{"n_layer": 9, "d_mlp": 960, "norm_place": "pre", "rope_fraction": 0.5, "tie_embeddings": false, "init_std_down": 0.0646, "lr": 0.00829, "schedule": "wsd", "batch_tokens": 32768}
MLP neurons of a small language model. Each row is named by its layer, matrix (down: output weights) and neuron, and shows model dimensions 0-159. Each number is 500 + 40 x the weight over its row's rms, rounded and kept within 0 to 999. Numbers have three digits each.
After each neuron's rows, "fires before" lists the tokens most often just after its 100 highest values on Wikipedia text that the model never trained on.

L4.down904:495502499406417516472450548452568519503472518492431516529480499485499504469452482553589482535487523529509515497524500471489463564498492515501539537546494519568506460499509540478513557534535490566501453476535533466545434440458514519544466538510547411520442502516566472504415484432564535656490457544457479518537530541414509470506544510462502495438518445509537543541507420570483502511515513553473511513512494537501487473510471469507506538530500495424525432451468466494480501565570558
fires before: "1", ";", "6", "4", "2"

L5.down177:494473460425519500510455506543437514475540507503508464478456526545510490510483549515543473446492474551529518486533458591479516558492493490547558507423406466467521511485497519415474544486527563516540528453466480537483528549475546444527486524499409517437500471596556513573505541512503462428482517499438444534443440546428488453549510514546522504521505497524535534386436482450445481507576443507501537529478528531482507546600495495523542447526460511482424489523503520536437534487478498
fires before: "-", "|---|---|---|---", "|", "duced"

L5.down174:512524554517459473506531581496483533521442475439506479504505464527460522523470475527557497471493533536467551461448524512496472586466483461481427492467582520444515543534513520387564457513468495462456526486440481553462487487545458535490503471520512513474503438511474474516514453535564500579511472466518477478493461515543474440551462456516455476513485578505616515472523572479437507485505576517517458449481481477555566513458522533545450595442512574506486514516489539460417570550472448
fires before: " |", " |\n", "y"

L5.down688:499546542528484456515496477473524537493456475465464523559397456513537574459419470502453464480501437492475454454441423511505463506468499557521510487530494495545577513418472490516480512567492515506528565566552486459520524554478502512508472479480522519450519485545471503513568435506496506576503496483482486488547490446552562468554485533545471596490507488456451518478458505471468523579448400527466503469549454451529581435566456447507491522521488482470524501525453472576494581564541477
fires before: " |", "–", ".", ",", "L"

L5.down360:489516447528483458413512475527549481480554494461441500521489462550555483545450520498537520569450547515429441505515478615540480549393575510494495515536541450484465486585514504509515553510551499492495548571490436512431459453549507466448430501478541471488515507428529511539450493497448516538489464425477454546519501485497517557476514446507534495499505524548536545501546476541451488447369488446468466521472521505483519489500498552514471546565494496494522546416486514435531518503480555
fires before: " |", ".", "–", ":"

L4.down209:434480516508507522477505448484505428493493426472497472487542419502559504544537514464482504519468562450559571486481492467527511492459492497480534518551461488424534511503425472433501514441494525437559431488588540508457483464572487499612454467493501565448548509538550491434443535476542560499513453468468529481491546472476525491457500475513491545539534452504461597530488462506518563528479469510523561583530440525518564455492516537495497527525494551513492511509381525432527502546521551
fires before: "0", "9", "7", "8", "5"

L4.down221:496495524508479494503464514494510520460539467450491478480488540440456510529401485454485537557430484502477440500485539518478472500494482534505457420483416503505604496516521505463536475462509489461583500468452519494435507476581465500369486467476491504510524557538552479532502556513558455532492589502510461467559480584479521520503428495517522474501546478480501490530519519457541487424504481483537442518559431475494537585497539475463532476440481438576586508489561559532562565508519514
fires before: "5", "0", "8", "3", "2"

L5.down371:506464444430448505519535493444507456457516551466513586560493472524523509509481506521549543430530495528547517509534538531429476515502534445473567485465513470464420466466487581477493453479533560560497473541459481543474422599578499519483451487501517527437531472447447471436480496498535545515517526488567518565423505513532564542495447549438530476456489466560522458490436486489471506558489501537506554454474486591501513445490457475440446498574493500466529455479552486551484556527532514
fires before: "0", "1", "2"

L4.down731:502570568447541483494493450534484492469464539493518517556470487496494467450581500473483479503460489514510584465472482515480447472550522504500479531506435571518496436577505504476514462500516544528485577462510495523499506492491512509498425539444488498484547518546499500496485485426539456515460571620438473502510463533438565462542504453455529468444427486567417546534505435563571500480525461527503538598520496550415505500555503498504521508562538487502526484523518371478546494478466516
fires before: "1", "2", " his", "er", " was", "7"

L5.down904:486474511538507500441544446574444496495521545503474524435482514506463495488538463482420496459431513496462519490464496567493486601450487513533473471553471534554584554523519560489439503504545524482517512434509480535463484483579518552500458493519612576489473483597541535530475514515467493474521459476526489465486589515500487498541482570485580408491445563505496489498491451532551506502512494444504519478488515415534475538506529485491493459444403517492462443449518537430560498533436507
fires before: " |", "0", ":", " /", ".", " "

L5.down390:547510463460464527430487538473486471474507512495410521458435547527547456527510525500527591600507494467560494472462487533475454544535433453489506519492498484584521493511477533491544509513522491510527458498569454538489460472464450432510519528443482503519459467531556497574529486480555493537532518428554495562447414514430554561538486516538471506497547481489478516450578456497465490465585427417565507501491530467523498430499509420481586524568497492551476521501454473471536528478461500
fires before: "9", "0", "8", "7", "5"

L4.down493:479519494514525505438531516503504471488541466525506545559520471528540560568494483600446515501437459458466447527567548515481506495531521518502506547509530513426475489569558550436516466449553489564555545474451493532529508485479468484458427479547501427510479537492502473516524421549548497485410539534529441442518522528412426430504491458488524517434522544524500523477523473464530459517435506478477500436576552472531528516469474528554488438500582463522490484538514472444458537474465608
fires before: "-", " |"

L4.down167:457514523481469506565553507489490437515432483507453452427452527562515492482529462425445504484466511503572454557523501484531470553502539433488530441512511557492418455540521501518458515439562507536584446468485543519490499459570516486489497512551516515530516482505477518547481513545530537468513519486533462588541493453424506545511491549521494467434456456444514514543411504469484533539457485530506440499470557475489527552406534551580560422544511417520528515453519527509490522557555450
fires before: "1", "2", "0", "ab", "up", "io"

L5.down602:534537492526557482462523514491453493499482517405438501482476505528564553470505422533499470527459471498509472455573504538443507419450463533530469515582528534588569460454528501512481492544507500557545519415526493468441519547466545529530432528458490535495545553520474526556501459479444467418496470446509566483552512455562497506570456466540510559473496509542480493582456513462442422497539424488542468487529521519536464508480531537502503523514443558567432472463503473576460524506481517
fires before: " |", " ", " in", "os"

L4.down460:439470534551505520478524449519568491442562503493477479488495464563438524562514508560441479431448487529507479506488493559496460432469472514524501499524500496505496445513470489484472591452489517546511467462574535540429561478468513505555422515426458554552507547513532506478457503504476554519530477533539498473432499462509412476520485556494494557485533472450512527454624552539508488493527482525533486504452527464540437483458462521460491457479521548472461548559619412537464477545456525
fires before: "1", "2"

L4.down693:550510510485497397502557487497478484516564482442518500493479506544557509511415456490521517489507585497474506498427551545441493473514469507474505516452526481520543509561532546516555515441389490539553462483481572540531522543510540508504474466399480496501501559619510570436486485476513498583519507506467493545437486380489488500530461501538490529461560518525460484522538490481530464469524510431519518505457468517574509491506482476465423507460461464541490428464493522454498472602473463
fires before: " ", "q", "th", " —"

L5.down811:415454516477510449496516489497572504514605447588496506500554524460547462493538462552521530434513484521542560511480484438427517502572536536553539542504554539525483460483429497478529475545536452558533488463502512463560502522465494474500511503439494512430439564423501519535472484563425515485463465469558456441463448520510417549484507475504533460484519510542521495565540465535532519434461568415478480525528477503507490586534434477552515476519513513477466404495487524492457499521537487
fires before: " |", ":"

L5.down169:512495517433494499517515473577545477494525547577482461464471445523511508608510497519410473523474506523482510483518497481485549496524448505484491500483519482556446382544525470565494512520506497464480479541425474451546479469514510479490571563498417563494464488503525486545517500501473577544505493488465514539521445491527543536452412530568517473509464486467534532480525388513469535542460533502472447609502434496458522441458440515569475557537581453432527509453520480544547487497491505
fires before: " |", ":", " (", "^{", "ush"

L4.down758:454500540472494482534487582458545512525450518543600457438514519491484457495488431447455518532510519541538484493456515559461572506532443541519420606539444505429490535506515509529460550571576513510505510516464554522486484532485504494571417510513505457462545508553518432500452544437535503509499498482480483449525481544459522549542486444582503504470463513513543465422517532511458557417501453477548443504492479535450548517441447579464477470481497531517508436473515483496538524565456467
fires before: "1", "2"

L4.down730:514530458405463569480529525462523447480444508515510523538438478470487530509466479510524485580390476487552435535451537502533476527457491488524528532465478490489484458500509520465478560502563485502462548436457546537532544522521629511523455487545542461448551534510492532507539460445473528547456498502538459497401552568444543448498463502412493472463599516530464457529494442484545437494517532532592456462488466521510503511525516532481509510520470588526467513514444546522479463514454496
fires before: "1", "2"

L4.down675:511485498490547508478467452537367475465459501519496486470495488506459593506571535563504484534488460499424567511495516512467490566541521489489506519488442543490514525503445550500417488475466498521536446598517511567503481553583447511489470554542499503514518524499460513498495480531451428443507461493486512529462539597527489502506413561481557551515443446485477479489481514438448499553555451480517553462536454586539542509465537492389499522503495459522521443425464472515516463536479507
fires before: " |", ".", "ate", "ing", "ated", " "

L5.down758:505575514501465525504520498515482511523436542478492400481459530499402486455597472556461472513454600460498489452522473467447435490471506500483520506479479606470543461521470489502511470446482487472513514467485550461495419497426529491439543485527577468502470460504467549553489513496482479465441533538508492546553485472534555463573492502535517542494457431581505428596546525513467507566555493538511494583472499528516514446583474462537483541484490535473541543509516566521521459470474520
fires before: "1", "2", "-", "les"

L4.down793:508482522411463482475405473406448496519477461491483496520535493578500540533527458469498516489466490439559460500505512485506518541471507514580503475504504530567495530541483472504502554401481451528492474520478444494503528573498533593411498491438446513481483424543480459497482503440517526533550531527512475567515434534482507496494523461460512539468440471468494511523513497533473553465549458631505561538533593525504532447479594520449504527580478480460444464498499553542488475483544483
fires before: "1", "2", " "

L4.down721:468482449477476459509563499573512507519538474467532407517655551497506467448483551461510571492417506572513437589522468524423422498547491591487540503438497466473453499446519462528518501487527511545478522471447543506451533477484520538578508505528500462511495518469488523498536558482457530497392469487466461456568440557529498489535560487458441491436562461496552502434491461506515471494513535506464514542479507505526491512581482493533500505469547510474500534530514485524415485517498501
fires before: "1", "2", "3", "4", ";"

L5.down11:437475588496568526518418562521461452469429504503491482497497460524476457515493431523543496505489512517447563537494552515426480482510561519496484505508475496472548543457532515495502482547471521476409502544466470441541547520422487511534466495507534510493489496517481528509506518413461550566438558515515526515590454510559501447482461537467462562443463549535521505551539574485499542475487436443508456533478408496546553485494456553457421520558441448472520554444514495553565545512525482
fires before: " |", "0", "5"

L5.down826:470465493544511500517471513514459490444446467464580444490557448460481567433459534423439481518463494490465501595435536454519523420490452508525533492479430548437506510585512553513433544519480559486460467559477423477491549458473503496486523504476583503522527478521594472479558557474558529473501459491566528495482448561507580530474495507538475526525536551522520513532515488524476466448456448553483491510505552518403477497477447489483535547463470545542478479484436510541483506425530466
fires before: "9", "8", "7"

L4.down169:481524507487506453468497484481542503529455466453487506531463477577464507489529551483510431494421499565551486496488496557469477424508483407513512509499485485498523504552501561498418543525574494520457542530484561453556553473515554477410498542401499462455489535530459529543453491363429476441473447541534445466515519447574572449428527469484510537418547497539493478503530494457552476539455477561527461522544469528471525468551494510520527502465470519507513526534527537516576494524491494
fires before: "1", "2"

L5.down595:516506551511513454494431548471465492484502483491504509490459544480481542569543490462452475467548520524500529527504494513469477532522660520509437440524544485497438543457475456478428444510497530471485573575511485490532497490523484499537575528537426513487479511432509544520487468470490470488526454530413567558518503563571454462424444513481511544450494550467477517420540547478522476532530507462496582576529520501485573539471439451485539452479466589548471464553527501510493525469481472
fires before: " |", ".", "0", "6", "5", "7"

L5.down561:540559494452448465492493484576502492514475478511465491490516484526510496468486510418557442569510472487405503514486513583587593478550522479530491452505504517486481447545489512492456487488512470457526505585510479501510469494442482532457498518517475482417478502561475536545436447449524447420547457459538469493503485455484550460463533451562463511525550442544523561442523505500559515487425471598520516495460551487486588489474487512487450530485511396513539552480491532476487463515559592
fires before: "1", "ed", "ing", " to", "s", "ue"

L5.down51:533578547513513529514455403547539524457438569460512517496559546467547506472492428504427519508566474450421436529501480573481534535538481468511499554529502513461551417456483461478507447524526523506432507507549493452518396481462483469517455518501519522519501475609481559519506494461485547504543553453514543518491577477518479585503534435499469567504544503467535473469429439518523433514537524502515498493484559526507502489491492485489495537537528479489423466484505477514586477423569520
fires before: " ", ")", "q", " UK", "z", " France"

L5.down334:461545525532542513459539552514526559506569556512493495487538569485491484447462461460520490500511521508405463450488536460480426475470538471512512529532504478521499504506489546516482433518492515496499593516420432432482590495444573517532526515445486490523423473526455545517528559494454491523545496445529483563426514538489466465538560532464467518544531519487452456527498532513516390477488428535448515558437525528562518554520506557515455444420548473488436433546488480500438516530502475
fires before: "1", "0", "2", ");", " -"